{
  "qk_norm": false,
  "parallel_block": true,
  "init_std_down": 0.0132,
  "max_seq_len": 128,
  "max_steps": 16533
}
MLP neurons of a small language model. Each row is named by its layer, matrix (gate and up: input weights; down: output weights) and neuron, and shows model dimensions 0-159. Each number is 500 + 40 x the weight over its row's rms, rounded and kept within 0 to 999. Numbers have three digits each. A neuron's up and down rows have the sign that makes its largest values positive.
After each neuron's rows, "fires on" lists the tokens most often at its 100 highest values on Wikipedia text that the model never trained on. A number after a token or word is its count.

L2.gate192:517481391490513623485479570494549547539527512519495584508536557472477523443466463465541509642475511431456484429481443548459367504526499506488466542505477498494434483527525432541483554475474479513538541442503479490486501596519560417521517535472550473508476471503524530518458450482472522524469533521497553586532502489489558571549560535500443539480496530497509463494517477516533547492516487512539464542508552494497481467535518540500478542511540503480549499461492480539505475562482497
L2.up192:517497415547486608506521556509472556533469583420529559479466509549467420498454438468507494524444523442454533522506451521459468526497546480516506565466489472516505525520486433537521499416485487516484523358456473526485479518559569476538483508452543447511549427505577523518502456495433526470534429493551532494514434466476466491474601536508521505502454469474500513467514481526532478554505417493523492466449542451505471423510444499494471506557509561460498514487530489498532497483491455
L2.down192:509473534559529457538491405455407462489477465555514515504417433460544519529573528557575436425565509549486475487503467460481533512475450464505441517471509545488484466443556477459533497559539486494511405527532534507505481409433511567528488486507496540485490516500464548468561541485502458510454525469557478504473489567566459478488410440574513518562439486478543513592527520517450486429483576487521552491491471500475506546464515502511519523445487460492473482511518548543520500477467476
fires on: "," 24, ")" 16, ":" 13, "2" 6, " the" 5, "3" 5

L7.gate208:548468525576522570444519508515465461505551494467492566441522564432533506442504540507544560490555471449509550502551495423440482557492527540485525480467530545502501526461452430450549482466413460488418542506487562458521505433533518481546502494462520511522471474424524523483507502519503412497508540471504487464533454482547523502496522539537523589515554511498505508511473524487526537500405421444471462471532489518499392449480478511494534438629458515438536492461510541520489525468503491
L7.up208:564517591512505477467494476510479463515495496552546453478550499488481461430487500499508526537554434495451551514538548462498473532465474540482495507451526504521403544551527509554484498491457520444371536474493474438467515513548549554487478445540539476564474532487489449534521415480534490502506497524539467494511540500503568515527519540500572440488467562486428555501449502552564455558495506514467492483478499488556395486489436555444559485634481486534478471455525519498511457472488556
L7.down208:467563532509460515475579452530531551456459539509522471488500507533569558539486541482515518398526526451514499501517569457461566475523491507481498463551488552468458480618490496518527501410515536477454498474486530526527475451537487516559476402490540443504447541435505561565546550469522558451494484550518512521501458571505521431528448513501535481523460510437422500514495469505516475444499477460490446552522474574492516522421503449495436486498523507494526484563432455496548440498425547
fires on: " and" 71, "," 14, "ary" 5

L6.gate238:458538531478421550416502511462532555469423390553505488480454603475576570534503491521536458458499576423522550498498542496508552486486453457486537489485577463501507502490561457507456493508455556491491539498453466532489520456470482406519461540464523496488474482517530497474575512490518510465427503497514505472508493495538513472522526452576498523491534478506413472414473488558522533563496522464499499437521514545517512565542468486527496543581557483573555405516526483489511524508547477
L6.up238:522527507563557555372510510459514533479457420482486414445588445566490513553517509478467539515554523490491496427478512438501437501509546562514518472522549540537493451554503491520540439513462523543457493476501387474528489532447460488440468420478500437519511482498557449483522482468530529509500479550483532440532508480510452484475486566519450442540518488493463484494499473544565497487542540502490454480430476571490431433507559526480511538492462531546457456543502530458494544551486573
L6.down238:474474495525453474518507537519517477516508526537504430536506408459502513498559478455500502565457472516575453474457492513525472489537478528541533464521448501542480536493469488591499531443543522482432498495516402536466422490507489483438477496460532497561528486495454460485490517463504573464512480564468591489520517447567535435488420521518402499485503488458482558456427519471462464514585509477478481509439461548582494467533506483499567555477422542563560400459500530492451482479505483
fires on: "-" 33, "/" 32, "time" 6, "–" 5

L5.gate258:496526426454512450479478527473511554499529432477508552518529509478558481509448478479447496477531470476490566496518568430531384509492476463554517532509508471541478421486498482550442498556512537489429508488544568505503514503585419462436522488501543513481477490444470456451485507516456443508412492423550514516442502546516424523549541499479482574488527509560515481542453457540478489425521448462586539432435510498581552520506490495480578500520515543451488465562517500487555512536511490
L5.up258:500512544553514467565460516503527516500565491554526519497486447479504507409466480465456500516504502482482563365498455512448486451520539492482462413566496457501551493444529487544496473479493527535481458457538463540553503460476464551514523500505455445483460442452458487474505448499443501457470471516488531452462455502482510404516556425435464506551506479479523549486446469523452481498515484530579452515448470474443513534467512415449487538545496478475455514525405593469578422514532521
L5.down258:505549481537553520553527479507509514474480534534501466516497403466531507460445499425440457540463456541470539497515510442506540486496504511474507464506444454494474434575499557543500523445495486553506445519536455480512508489506498521516492495488452533528482557448514524525431579491496476530589483456538546524492466580538584482471470460482468468476538529547480569466398470472490451500514508575516529519455499456445494520520449432525434533435478436488520554587395543422471502526557472
fires on: " an" 30, " on" 15, "y" 6, " Ar" 6, " a" 6, "ac" 5

L7.gate18:459522455477484530499514502450510503545488484450481453512565526515566447583473561436554519443486459581468603387513535449487480428567521437475535439456509441493478494488481560561509551470543509514548413490476452516541495436437524486451547505464471476479474494466423468466467500524485485447477508484524461463477478461535515507502488527530494529558470531471449545432530442512492554514473420463522488490462487568475522510517489485488556472543410527493454476463431496500534526508475572
L7.up18:469433553437445505532533527494449490553449497482444501498543562468452557469483502507469549488522511545481525498465470485495453545518539489513496518455456554501451434436544452519558474518525468549550469527554531516492499504532496454563514481522523527499523512506486479471517525513521501531532559484459512471506377462549506556490501593526474498544445482446463570473362553478532504444502513459521447545517487485483552556528477572495485487566508615536472518563433465493555514467460570
L7.down18:507496504471495588496511533512490479464542453457469494503463460473446534543428548450477475447523556395544468524464533422541592453470500439507437517557510509492446481484505515463447497480494518512516433499542512523488411517432528530538510516523582476440437461468479485516517595570516521465576540490557559551450599544474448450468493480521509545447497482546506545492507447489563511474507499552464475490521482487558500487474544460546502515392504523487511480467548484448476472472489462
fires on: "0" 30, "/" 13, " /" 9, " |" 4, "–" 4

L9.gate82:469487502434538465417426490459529501503476476493493511512527520465514521478474449448498521531482491541525605494526562475537420485531563488523463536492529520521485451486557461541494614596537487578477480523484538453544511536536496470497447511517539553490510570472516540511593563413497538535541499509464470512497501414475562458529551506509512491454522545546566486459420454455435457533473486541531430505509502504525437492519445436526523473561534459549525468493451528438486483508514538
L9.up82:460492600465508415509544483465516491581558427465531436505504502511522444496424526538486498554491543503500491409489526497515509450495459453501556615516495502446500515496525464516440551582495514515502529498513473451506527504515490524495492531536556501560521569536497441560470504551468439485491470448495407507464420540461540503529535513478517409475547513542484475471516497488482486444559477494490549516582518557532464483542451482485447567475511519543500500458500543500396429435512480
L9.down82:464471420531516461529440500568545526480455525504472489490561521532543509488532558476517527540472474472431455470492501564512556516543469489493497497506596522472536517557425497551578470444491492512596477466479561539522430487539456495525502498487481501467506489501450482455543528460537497445572526620485504430474523573494524504509506473468465515545490455466505534561491517448500466542420516534534469494499551589458524478452565493553430482455541595530502424533497479537566513493466507
fires on: "," 25, "y" 16, "en" 7, "go" 5, "er" 4, " con" 4

L10.gate225:475469543539488484517418541541525558400529484497525529484553411534522480509570473438506465524503475552503631456504472485568485534521503494455446451498445482450477483509515511451507514539475577533580485522559442515540544533536470474496482467444527488546476530569477521476472554545488515522504518472493525484543534479466569555495477540508543486531524469509505516498477439496456526500512518463510447459410441519444527524543552500476556527490604506534431528498573436466562424530481490
L10.up225:502532460477448490478475462557485480534490570441516521514493549487540419522516504546567463513494510525527528537496516539494472475477473467497449469498578572511480561507533483561569527438483521464510547452550522525469516505537517485540517544544555519577496517493477541469524572494536483510455459529524526575530452551454591469491613431470394528449558531452544534458504530465411484416487495498506428473477547504500459526514465533522482506552540509550546528446542498521566459507460441
L10.down225:507479528592497493465504440547556564526536493526449554509464458509542503533544453424513496506540492520507485479481430460422475467499405455458525541588495421534522477530509528475564492506511488500504509495458528492493432445520502617553578451429463428460481409482446493494528491522517525533545535475489471469547475434496514481501477539530542483457475567446471460501515435514508548501490574424511537532452463552500445491493518520469421505563486460521523492523462448536514557462495523
fires on: " de" 28, "," 14, " the" 11, ":" 9, " of" 5

L9.gate165:508463568547490484456486439473468507476545479450523533477510472484450492445411513446533517447524448484519567533553462504558537489560471577460530475518487465535507594488512531463620454500483478507472535491498525493544472484476487447490488465574528440504562471556476523478498551492436440587515501410492501579492467518496470499482482529456415527450507484524429491495523466460485556526513523563511476414495532452542511472493540527425484568563533483433540527472541548458492524512492553
L9.up165:568534544513485531462527522421431531416521475519515548445549502475461457486460465556446558522469518465475522542454523521533468490547438463499455513476483564470453503531563545524535500474477491473501491503457530525474525504490481451443508423511539446532493490470536487532436485520572556560441513468520535539505518426547486512534486481507476468437391513523496519557535456553474471518592559526520445527483527574558514518527431438503580480517519489447534453495497486461417467588536527
L9.down165:516583435451527429539477569460442509446439524538468563533433505491543511446522445443486539488506495521464500450516571517540468514524500474524503516475421536524430459520352425472458446492511475494559477498429528463466550519518493503498498481448555546527527512557529493458458522498541453497474425528522467519524511487549566537479468470536517497484536496473495532478561511500511513484502556471456534486542418534540545476514426571468545472516531550512514495564596499525496487513458566
fires on: ":" 20, "," 13, "n" 12, "-" 8, " St" 7

L9.gate149:544489467484531507493426492522560558464505529494528500527538446411590483507481492445496513446465513444498503487506552502466507481580479534495560482497508447412467494499498414507504463475437493521512481575452538488470435515503460538504483521500522544525550490445481517465533519415496460531488567470464473499501565482419411528503484529551543467569524458577494520465557471474462548535434509437542444448530582537514414474459549535512470543513530531476446434474528462520460526485523439
L9.up149:546455498500444479520437458452500580490508504425530556510510570442580494517541446499498566365463485478566562477530529432475444474544486524527543489479500515460511564612511531491535460500438507488501527508555544512504512502519506453551556509523513553550479561525527547487471500511449526523464533541558505514501503410487542516512504433509592464437534468532450522519513571539482486486495519465490566476457564500576467509496483467583450488474536449496474495522502521547483466508546462
L9.down149:474482518481583428535488480514460554527486545456466523523419558497493495451486492486521484523518421471575466528510430525512522467561524513448515471539438488491510494559421575442621548442564532567429519448472485490449476448548444498573474557518540470511492507554473508471575480501413506479504477521482519499463545502449545494472497510487511471557444493427429481454449585521494531476513493464487551498506463470524516506484447508466528429434478492537513464549460517547500459534512493
fires on: "," 29, "d" 24, "n" 7, " and" 6, "l" 5, " L" 5

L7.gate266:548498554511489550481504472491569424494479506511512476504546441471478551529478558492523569502540472621451465509507519484520438511458475462507434461502503512516532492479567448500512512463412566538528514476572451470505403477545486488511516588538569548494536530518476514447445495509492469560486519482512514534536523509537604551538513562467486539492539459522541433470527465546472568500570519553537536497450550494527495573419409483496538504509432445494471485518553544524539503510478500
L7.up266:468488429528502473476496517516488469485428501511513525515463497521577458500430479585473543427558571494544469461452486475507502492508470437547378491469484502539464504566518493472452462541501509531536418607485453516472480502525477571507484472505539483448454418517514530465417503565508464574474494436484528547517497588530462478452501502473526508485531472497442577465447477539461479519561482523424560537507596525500529491518427481507530463504497478490498462515571511504545557495466513
L7.down266:514467503472533601455485470496505491481500532530508463501459454488473496453467529567522438466492567576585447495474492524477543436468433484441439546612442420516402515467461454484410561522492474497526523486494504531502510557514464499523463513525490532493465440467459459513400521545517529499480479471499498533511502517526552503523423471420555495493512551586490491522487482494490528539516557491536539455500574498499556480464423481548535496527474416424519456467510472540472524459511488
fires on: " at" 36, " At" 23, "At" 6

L7.gate117:528465478479528408470518477497471495496435542492446500510507497524454460532512497560490506506555555530494601504498527489563592519508532525477518499514500489546499458444479446520472554545508527429496433512437502529481478496506537450484523466464520501480495530518468482446532540642404489535440512478522520449459528455518511483498424455532540432467561453470530559601565507463484478485489540429490486503474523542499485518508463574407461525521515526562502514483508549489492406421513512
L7.up117:494466549499537421506521517508492510540418529496491516451545467507494462541422510456485511475500484533537498537459564464565544487541505516549510487514496499445455527457520462484463572487475453461553488533519511562486511522471508556527545425514500487601519486560441499388410574571433514519496550521536529503530461461464446492485478539518515488523523520508522462512565500494457511492493585446441451494474465427498426415523523548468550538437487466497511469446541528495515524395485555
L7.down117:525488504438454471521537494526493478500507464489504476498504510474506552414483556503546517498442503494454484550454486445459492511516510440558473507565584501447362469572618514472536437551541438501479549414500482522538507527478496472523532500535511513549522471499571534518456523494523479507512480510506504555498486584522527491485451496503488427450424457437447517506448494424471502524545421513553505555503533555532479477492429471411398535477538500484499497536533526543549475494506508
fires on: " that" 39, ":" 20, "born" 9, " |" 7

L9.gate7:493476522522563403494447539496509476556568527488455452560502530469507507508478438514480507471538449501439468494483509466562591475465501515506466453496490446460410519516466485414497510546482511527515494536414447516468478530460473564505512531485441489575525510509530563487552535474455523570496496533454533539458509454465475443516466505467496609613535533531487526455533391595528564539435528456478539484533467495454475448543511500508456498502504420491504470505501497504529494482543531
L9.up7:521476489528462550478501570526505503539464462449496509517512514489547518505558475547548523510528486490519484514522553550422539426453546531593464441513507547530522512377554479473549544531463519533535499520482542469541504503551485515444478523517537492564596470564459443499497507468488549539490522439447483406441509464471547555485450500481479552527513561540545502485523484536470467579428518461518451529505456482507507488574414423563439509449455527493514508441514485512488463564517449
L9.down7:499492475500525547535497496478471493563456573495538437516515471524458493433484531432516467391525502434489507463518433519609455441517491467493525530529532442487498521480408592418490475463551466401444551459503617516504484502464415538520473488438539528491513567515533512486442476484486520491521479527530506560538505535524542438491511469547511515519447475448459544515491461495519559506457517527496499561512476543527476508526545515431460528499461433464510500475437553490517567525459471
fires on: " Co" 17, " co" 14, " was" 10, "s" 8, "ri" 5, "d" 4

L2.gate17:549498427455545460514492594532469532515468458511546466536485507515489475506496507518555526534422564482481515537463473533482393562506514558485532504429585541396555501528520488555517513426453462516508495377519522551452538539521548479456491522540458427537448478541548449467490515450413507523515449466563513493426509548504460482479501506492451478441470453545508508502463484498512513496533454420466494493509442479533454495485404502478534499469499539492444521441488550488510497480481457
L2.up17:523516494523495494555433511510511478451522480539536478535459457466412538517439470507449468470491570531484521583526560490502538495430481485538460486519553545427531509549511493479414546477506490531446562454502511442473546495453453455508510461537503539514578522464498508491493461503482525524448482417506520606522465492544488508493496505473490483411459570499553458466419487473410436522519540430482556495461530517458410392455442519517452503455530496461511478576511531490510504494517538
L2.down17:533523486474458543531470565559423549515494447469535431447506469523460562528463500488554518483491594627405531498448543530551509534483545469491547467470489535448465455588410463504498534404515450512470538458563489498511526452462522488446453559595533467585524520523539520471531497439471505461437470493537493539502484469498528530501541488487392468488482475476543512537472453477505472505504460504527521534504505502488502488492500520496498458492498505480545552466610510558473511484471497
fires on: " Can" 18, " Me" 16, " Se" 10, " Sc" 7, " Be" 6, "Ma" 6

L6.gate277:536427409515480550435560512472531441493595462443568460515514541503497522499409473447529514453535524493524535477483536473513430531563483489537519552527546516532547442550568485507557499470553446497483486473433504487488562503520471476427533473570428544518554480568538507470489475456515565540466506468565420441477530501519438484542415478560532491441529464462557440482514493457532524484499483522505476522469505512554513526514488507450437567460470497511521470505530488514543499549471570
L6.up277:506499528554491506554550548462490473409534475521518486505496508525519513410441545494507530501529486575512522481441502568534516524655533561488512568434456471469491482474536484410521478525423503497445502459466504512516501458453447547562525523503494468483533564444522527476498492486502480543512500502450578446468442436479483499550492513529465545536489478525509525576537524591476430528505482545498503452518460520585472485478540499496491479519479445504400483505437441548438528482513556
L6.down277:549505504418503440477479571459474558525449533483530614511500484455562453459522504454566483589574403489484503432516557546526497577552532407519489498457547465446523487505542534527527510497500488499538538529484509496486401526475487487468520441505432494485511489468536494479520536437532512588495504522471506511581487464546468445457606486453507520456496532525499494527578508525503450503485481540507439480538591458479468519481495527477525528479533556524495521553493530494544523543434496
fires on: "s" 30, " (" 24, "'" 10, "d" 5, "va" 4

L7.gate204:513430577549457519526391499616487425487534551483519451558539500513526502588468503563466532474504467486483572509427510531491553482543478457536478473550506559492457474530580538489513476538568513479539517518522486477476558447533452569506537511480496463458510504506442496472443531454489489443562491447491530527490598525496512536476432494543486431542508470488506494472413522500455521505491466487471509496428553458500491504451506542528476503557539555478501586532489502537520470589529546
L7.up204:547477465544439530504403530497473552525469491475467516469466586450502519448497467476593543432535462517512474505453481559503516546516463442526516387401569532506466489574569462552527463486541558514505477509616495443479519507478458493386504470532524518483493471536525517490458488467462542504444486470479464464448551541506529513421487469518484535478557490448579488465470469558451506432529460459514524529450500487500469518467500514550522494469455499518534567506512448513511549518522510
L7.down204:485379566463541584539478489527403466505496497506517470532447539473553530548499444616460467506481497542457545445543481466430539451441480530412494553562472491480495514478503488447467513534542484451507482527525493518489470475501521612490524469487545492501505507501443485478429539496513558471510484483440504518496547518477496514488516533510474446527431541500539476541495520502463470471496495444473462476487545501478499581496578468482439433534469551492473519468540528530467489593588580
fires on: " de" 47, " in" 21, " at" 19, " " 9

L9.gate78:477402513476438441512508530459538555507466512490545568548488502544515508490531514511520548500594514444512490486460543530478533512549499553425543509497561519456518505487510449479559548479568517486455432507470526536523514525456504525504470527457544476566548537530530463495507556473459496440522490344498520551500504528498492471555451569551582514449578526485544529544388416541494507539449488523497553458494499511529503529515531498441521529550520469486534454529492506445561501499554471
L9.up78:518517525455495500503496548527459465496524504585472559537475462481413487520538485544507502453399543560478489475470490490544535454549406533457520506447512526493505494452478482509527545473460559496507487472501516553468428522539531551472526502526466493457467502520530479532454529448485423515479489454472514451518458407484536473544486447501499585537500523486474597454471575490488547478518513525409415533496449514551425491583577495520517495481483476433574476484440566467519575476461517
L9.down78:525549486490545534514558566499499460547500490506523438550472546517495509539461525467466465507535461443512501543506474525459458489584528466502497502426520488522349498473488556502466484450554485462557501562567517599514491496523521463462424544453513551481519519525541490514537492556517470465492521415404504584492464496469445556532564501573495484502478497495461522476530504422523467487533480530450494550506555537585532482553535478495496561499514440546535556491410469491479440514509516
fires on: ":" 36, " |" 13, "=" 11, "\n" 7, "|" 4

L10.gate243:541512426537481519496485533591452533524558503486512488542536512482528548508473564417476530555496497395500560551458562531557536520497508509548544502542474444552452550492497434457487599468496531508491523560490447519503558508551489446455490532514507545444544470473384572475494437468571547477519509505534529484585488512493516515456483569559596482484539502499501525470474482475521508552513452527521473461490446532475565525454477485490483537569519475524483416500500570481496538492507542
L10.up243:547482485488500478580423501542485528455488497525539470527525523505537548522462584510491455466518523514504470450535521484548479557562492507459474482453529536581517457518533489605505443438563460508557525471501511496482443498433490493417573469490479481459483480622422504441510558461529597435505485532442529492511473423503460495511498496523510470456460494435445542566474470478515486477440486495508537558532495472518542512493451472463501430502474513482517409429529449557466527498507548
L10.down243:522569503513501458446470530512490506500489457478476497548458524468537491488504433512466577573555472570501465429489519482545513483453517456525507500564512470580670515519505472538466469416508468545537507514446459471485529567513531527484502504532474530441476472453526499521456489490431529532498531541513497521581517457557488481477568467439509514461494498514570540547489587555544502529520462498498501500636518515526462484506479484466503478504449569514467517539484545515538473576552565
fires on: " (" 67, "ma" 4

L2.gate307:486519553508440594513528505514513508474489500552526491547467488500484505493499519494519441532573513465431538543514494540524475481515530498495530508469497498458471482500457450479447480455533402446494471516511537450507573507476489521511506489413493495429539574444526487538477489496437505514541533519543510500456480439518496547465574489432387493508499481516475584429517481579544569500488531535446474477493530473473516513549509547574615451531598563541529449403514548471501511517498547
L2.up307:511472508482472585540490530533579526488479512501497463521475455533479550426509458508495496492533541430513502535448510499525464504481546572485512480418468515451455458477547470482486574556441449531516582480466468495535549438529505515495562505364527488481495508502491471448457548458470543484518534531508551471490541477497495565558585550503505514489521440535447597431564398542513451510501507462489516479493527504469521499478507551526539535517542484568447499504514548486563507414576469
L2.down307:511498486564485507507457507522461508459422562473445566472531456531495465451503495458476461442523453536554511523469509514483472541544427476493557453448425546484467526501537508629484529523487536456456484345557497487485404464427415511530511472485445483532423484553487479490479517605503545493412500428475483485516529520471503476517394487494474471471513516489535496543439490538486463491512491518478554489482453461528491535532525502441449521512535490511511511495483480503556452520512508
fires on: "," 30, ":" 21, "\n" 9, " of" 8, " the" 7

L7.gate100:497508546505457481459525570480529530487454508433521606510451485451463455549468433485487481496494480530463431444552536453536534486435466484547523493460485522583497511531447457652460529546547506509508587527497488503474537508421488500479570535458514503463517464442505490429532435508485498558549505503487411565498449532481570496485453517454555494576449486500495517512505481452527475474495500494528542482522463473516452515473527524502491463492555585465510454504513430406535474529509482
L7.up100:456537418533566559425446534502503469514505479510504656584510524458486515530470478501460457487466504547541516455507473418486487500437565459532508419472531454557496426467514519547507495483516544400501501464470481518426507444530502467554522517504494569477546475454564560476486511483492468582571547472515392487476479593500499488464457512514517500548449511526437485469484503503470456467517485466456559462507503505498530547457543522546520464466476481540505491454509523473505500528500554
L7.down100:551525510548539580517555517470570530496519501464432391542507535545483527458475524537498432545441436543490517463499498485508505505520491463468523487472413507505449494574420529565504445555498568497465519522504517431553479490482429594420493506466559571472487547459406494488518481482517567485513462486479483525471487518542555519515501482455497508480436472488475460536483468419494407461451518526581557462503537551499473501518514450487441538474534475459543499499518471449496449492553480
fires on: " He" 16, "ho" 13, "He" 12, " he" 7, "cho" 6, "O" 6

L2.gate99:511411518469482483503469541526482532595471564531561504486508593500466487464495475568497559589439485446481526447541500516552444591489457557601524443457586473515491502469506510507505525510453481488548528439470480529532526492498527479545491560540470475496485521506512508545506554485478445480468449566462510510538457509457553557567536418516523536493533525500568494503550535470469505548523479469450505534496455470521533457529453523515450407411456517489463570497459482513495429506508549
L2.up99:485529479442494440529477551542464505495459496465473566495516553498479501541499476468528533456471451576536540490534532546428452554422527533474544486453587500520501478467493538484490444456453486528522524448469463525530479512460480481464474560452502393597426509550481563431541446502482536503479548489506544484525500466499604492538525473464462526457471512534544482449531521531505526431572541459496462509426473509500556437495432502527559475501524490511516570473517511484374526475536499
L2.down99:505477465471487478515540463530533478483530473476474573487522480510453572495524535441435445462508516563531444486477486506480481526516462534430485518467529562463589493496492462484531446543595508519486589507432483521455519515484485484489513519489510468524522507541428482442469488584542541569485506424499489397552476524534431458425430509532507523516457557478445425458451478483553540457452527501571460518489510520569452410500504580515523566482473509521513486476462538503527563437508493
fires on: ":" 20, "ed" 12, "2" 9, "day" 8, " dis" 8, " to" 6

L7.gate127:497510489525477567444423482510473537571533508504477464557511493490521533453571457499468500480552499492491529534535500526559520478497462490464435508616543451541518451429495425463504534541546543378439428541500488457489556556495445541505451485539482512521435455557462540456520479557509544541515537529553456502475549484492593542535487416478477481545554445497477576514506458549504435485536457531469508552520487549433509526542516538545541470486543462518480465446506458481494493523518528
L7.up127:504590462485502529461462559599580487475528520514488521611529478473469475471521533390479490523529463512459462571482531599517570528468544463522505428478551457519523489473584452499481555471537475490523511464449492466498542430609491568570517505503517500481508495512432436527501526564509525504498518517441528500464539501497452559466485516514501507494471465551598491570490490468546493479485429497474492552550554490514547535516512518547493472482516508561474459535448535498496487572531491
L7.down127:532473532506488501467520536494531486532604498537534452507484472490556550481484492481527470381458479447545447559501482476530539491494498534515434522426576476510450479535526501501524497514450527505446422534485508394560447468458469575496458507453477524498492499441491482507547422555555547516516547522456480524386482570531494498500510449556416529481489508463566476433465540525509439508471520571505475532558458478500511476511526454508513548498531484519531421536448490456491559501557449
fires on: " was" 44, " co" 22, "\n" 8, " also" 4, "ci" 4

L9.gate38:523539466486508475507536551492552435414566528562507454525455546468568513504506476475497473466482520584523567511510519485476518502464523439500387488512527455571560509495550547514444438508489513433632466485430455468456430443480455455515467509498525491504548565480468472500498503463467494503437498562469500447500560522477473496520540498603505508520450535451454477539543518505451488467513485519541494496541504532554570497538520526512602447544531522492468496491543579484489516497545449
L9.up38:577517478500559480530547461495503536503449507471529438496487435513431507508456603480492523496545549512482388517473482412483494501454469511507493499538506544497442488476581540555505461459419461494499492486581527557408550507530476440499505442529474542404493511497464501483509457512515481489450505534457581490523536475561478484504464512574514481444441547452457484489564485453488529434499525555529498499527411476478443542499469475415469456426573521487491511491510508459498501566479504
L9.down38:483472512510451574582505566549495444478551551498450457513518522441564441444500539444550450533481437452465501440476562476473499454482446522487509484480456483497551489417459535607518523533477514484448496490523587607544502498466480440545492512543523411510472502479500462450544533514529559515517507459512479488498504448470529460525541569482460507487546575519567476501496480498541457487503526516412473519476501489551539437557480559463510521455529468469508415463531440474549520464518520
fires on: "–" 31, "/" 12, "Ro" 5, " Ro" 5, "." 5

L9.gate134:541522494499528446472552483462530427510571434536434450478532492483488484456524492642503508463550524603455502577503470456472476475499589442422544455529486474498517501445454546455481553469531537466531444524470488479441496491463452492449481541521480535491438547385485488505504522528510492548435526512529483509486528472487491499510560491592522501468471533501535560418537498424457501463481500511468517542472521530534523526510465589554455527487443436487463493493443468490531515500492474
L9.up134:558544465511541488460522499498482451503532545532479466479527572566506527449424485502504476499492487547486477545528512526555458448491495462525502534531483440510479528437503505519471620446516409569521520522516500482523437474445555554516476572544428505472468503547465482568481461484460429516523468459490477491445451487484517532501400469527543471486507493481528495486551470502421499551470479436477500598526490445537509548476446450518587561517497442449496420534398502482532476519505536
L9.down134:538454443536402430489518424498470500533440459510461518515481496540567480492534514474440523467462514535515549495535478432468482502518431524511518514444499510509556496531334501508595445488522594500502530476575445453467482416493544470539541451543533504491528436477438490500480523471500454450486507476432469533470467459447531437612535535533535485481497510525509506468469535505477459510546460509487472474445557486495563539528448508525485493476497544504550497530524495458470482445525468
fires on: "ed" 20, "al" 7, " In" 7, "ol" 6, "ic" 6, "d" 5

L6.gate237:475542473521431532453503536574505450468513478528510503480525434485518475503526499428481474504479491559518522465444463474467533485495528498467457456499510542430504508568490465447461551482504489522578529472493509497578483488500396530477510547476480534454513463588547476500525488502525436498450486514497549461475522535467398454581520524561459484469531456553544511539542416534505495551524482512487543501513470455484493514578495514526548508531520572593429426445483524554505362536477485
L6.up237:473489490502503482549445434431507562555565422568493475566566459449517574517519539417501469485495453520548522565505498431516523555467522574487476506444454418540475463538520509459500458468471478426531548551530509482544484499539551511543493487518521523506513451551589507414491530525476477523558521458473484515413536500415451562473507551565451478547453548575547530531540506506484520465491444521440497474499487499452519517472522498479575518548496567511491525548473494490536483505474457
L6.down237:461529521505518507441538532452479471499539524513505495598503546564501571508519504568504503424528564476497472539415487551475579512495589554462444530379461510516486531417505483459514510433516474513476496492465539484500549474579487532582497493550495521534512465491523530494535455502494545459460513526485456515474512516502549485496501529466434552559473511540533492615551453479435544458528388486515589514496507508502504530474450485552485439464522493494462436569503520494513513461547490
fires on: "s" 30, "th" 23, "ter" 5, "il" 4

L5.gate196:424548526508500499506498513537503482442493555511501465458437493540522514475500421485500494474490480582539475521487542536431433486586481496472529493479456458537380468514485417524533554529594456578431536545520506467493533492549436516503522434484506476490548495548532469536559550505502511504538435473509431504521498517468487525518557547609513513454552512475474487512485505554509499476530521474565495441493544413500556490546545558459544528518498439505467546517515471527475460541466604
L5.up196:471452543510597552538483487500506509497557454572446503524585473468544501473522467522499440549507492528456466424452490499462609478554533493479411492458509515495566515485541498457505525490512504560509490484503518478639471461515482496464492545491493436607515501517522463454515434531539560534529467508469463546594496523478505561485535535573512517490542495454452534546485469504450489477445466507544421532504505448521476503463522429473511508588521455510452530498465462554470497545510535
L5.down196:562528460478445358497488485484462546563512504473510476413485468561523525476513545505509606473493523532585517516491512468512488486471587523528532530488513480512496527516456592466441512491449476482564485552562481455439537476451530506522497558528471522466408507576479483489481454476575520486558495471498471496425432481483523481549461507477469556518451460476529491555578502509553542543517507497452491538429478522491513536505502578454513478532537498553504548525436562511501515452528444
fires on: "s" 40, "son" 21, "er" 14, "ter" 8, "z" 4

L5.gate228:473496504520487455520502484454515541497453471471485521479481452461532594551500535500567488490570548448472507538482487490506502429428592534514518475550504550499574469458511502520472514515487544553558491451491518520483552514469485523527475490406502505503539471589513501506603535450427513477557452520498445484509477470597510520487480531462539510492479501509483482521427449496507457538528510485550546493458489433504604511499477497589570470464483482491484574486458478491488591602414455
L5.up228:442450578427510473534591479467460547495479476522524511524492413540553495524522594520503424519482547501414504467395525482526593481545506448539509421453484520477525481475479508526526462547479519508573424424535519459496461601472535504517493526501536536439413507522465530551492479508484400477486534535492485463398526516515514542536484444473492458508450474545498498469524510471483502488504491522516433502501512472558505513528489494488591449527479491465487541454467474466540458525534486
L5.down228:554543504464426530491449462567547445485535457445469517561508555509574483568501547462475436487557484472568445517499541412503443484513484510495469455512519490500453545495472514471528437531439514470500522518405473508474525473504535474497449495508481537507522484423513480525467554519608501566527498437533454496535516536492498438566521529483518530482535544451421497503477510507593476447511495557458442469538506502486489501509460546520534587499502537594571497477507558500459431507527576
fires on: "to" 30, "ni" 6, "N" 6, "ri" 6, "ul" 5, "ha" 4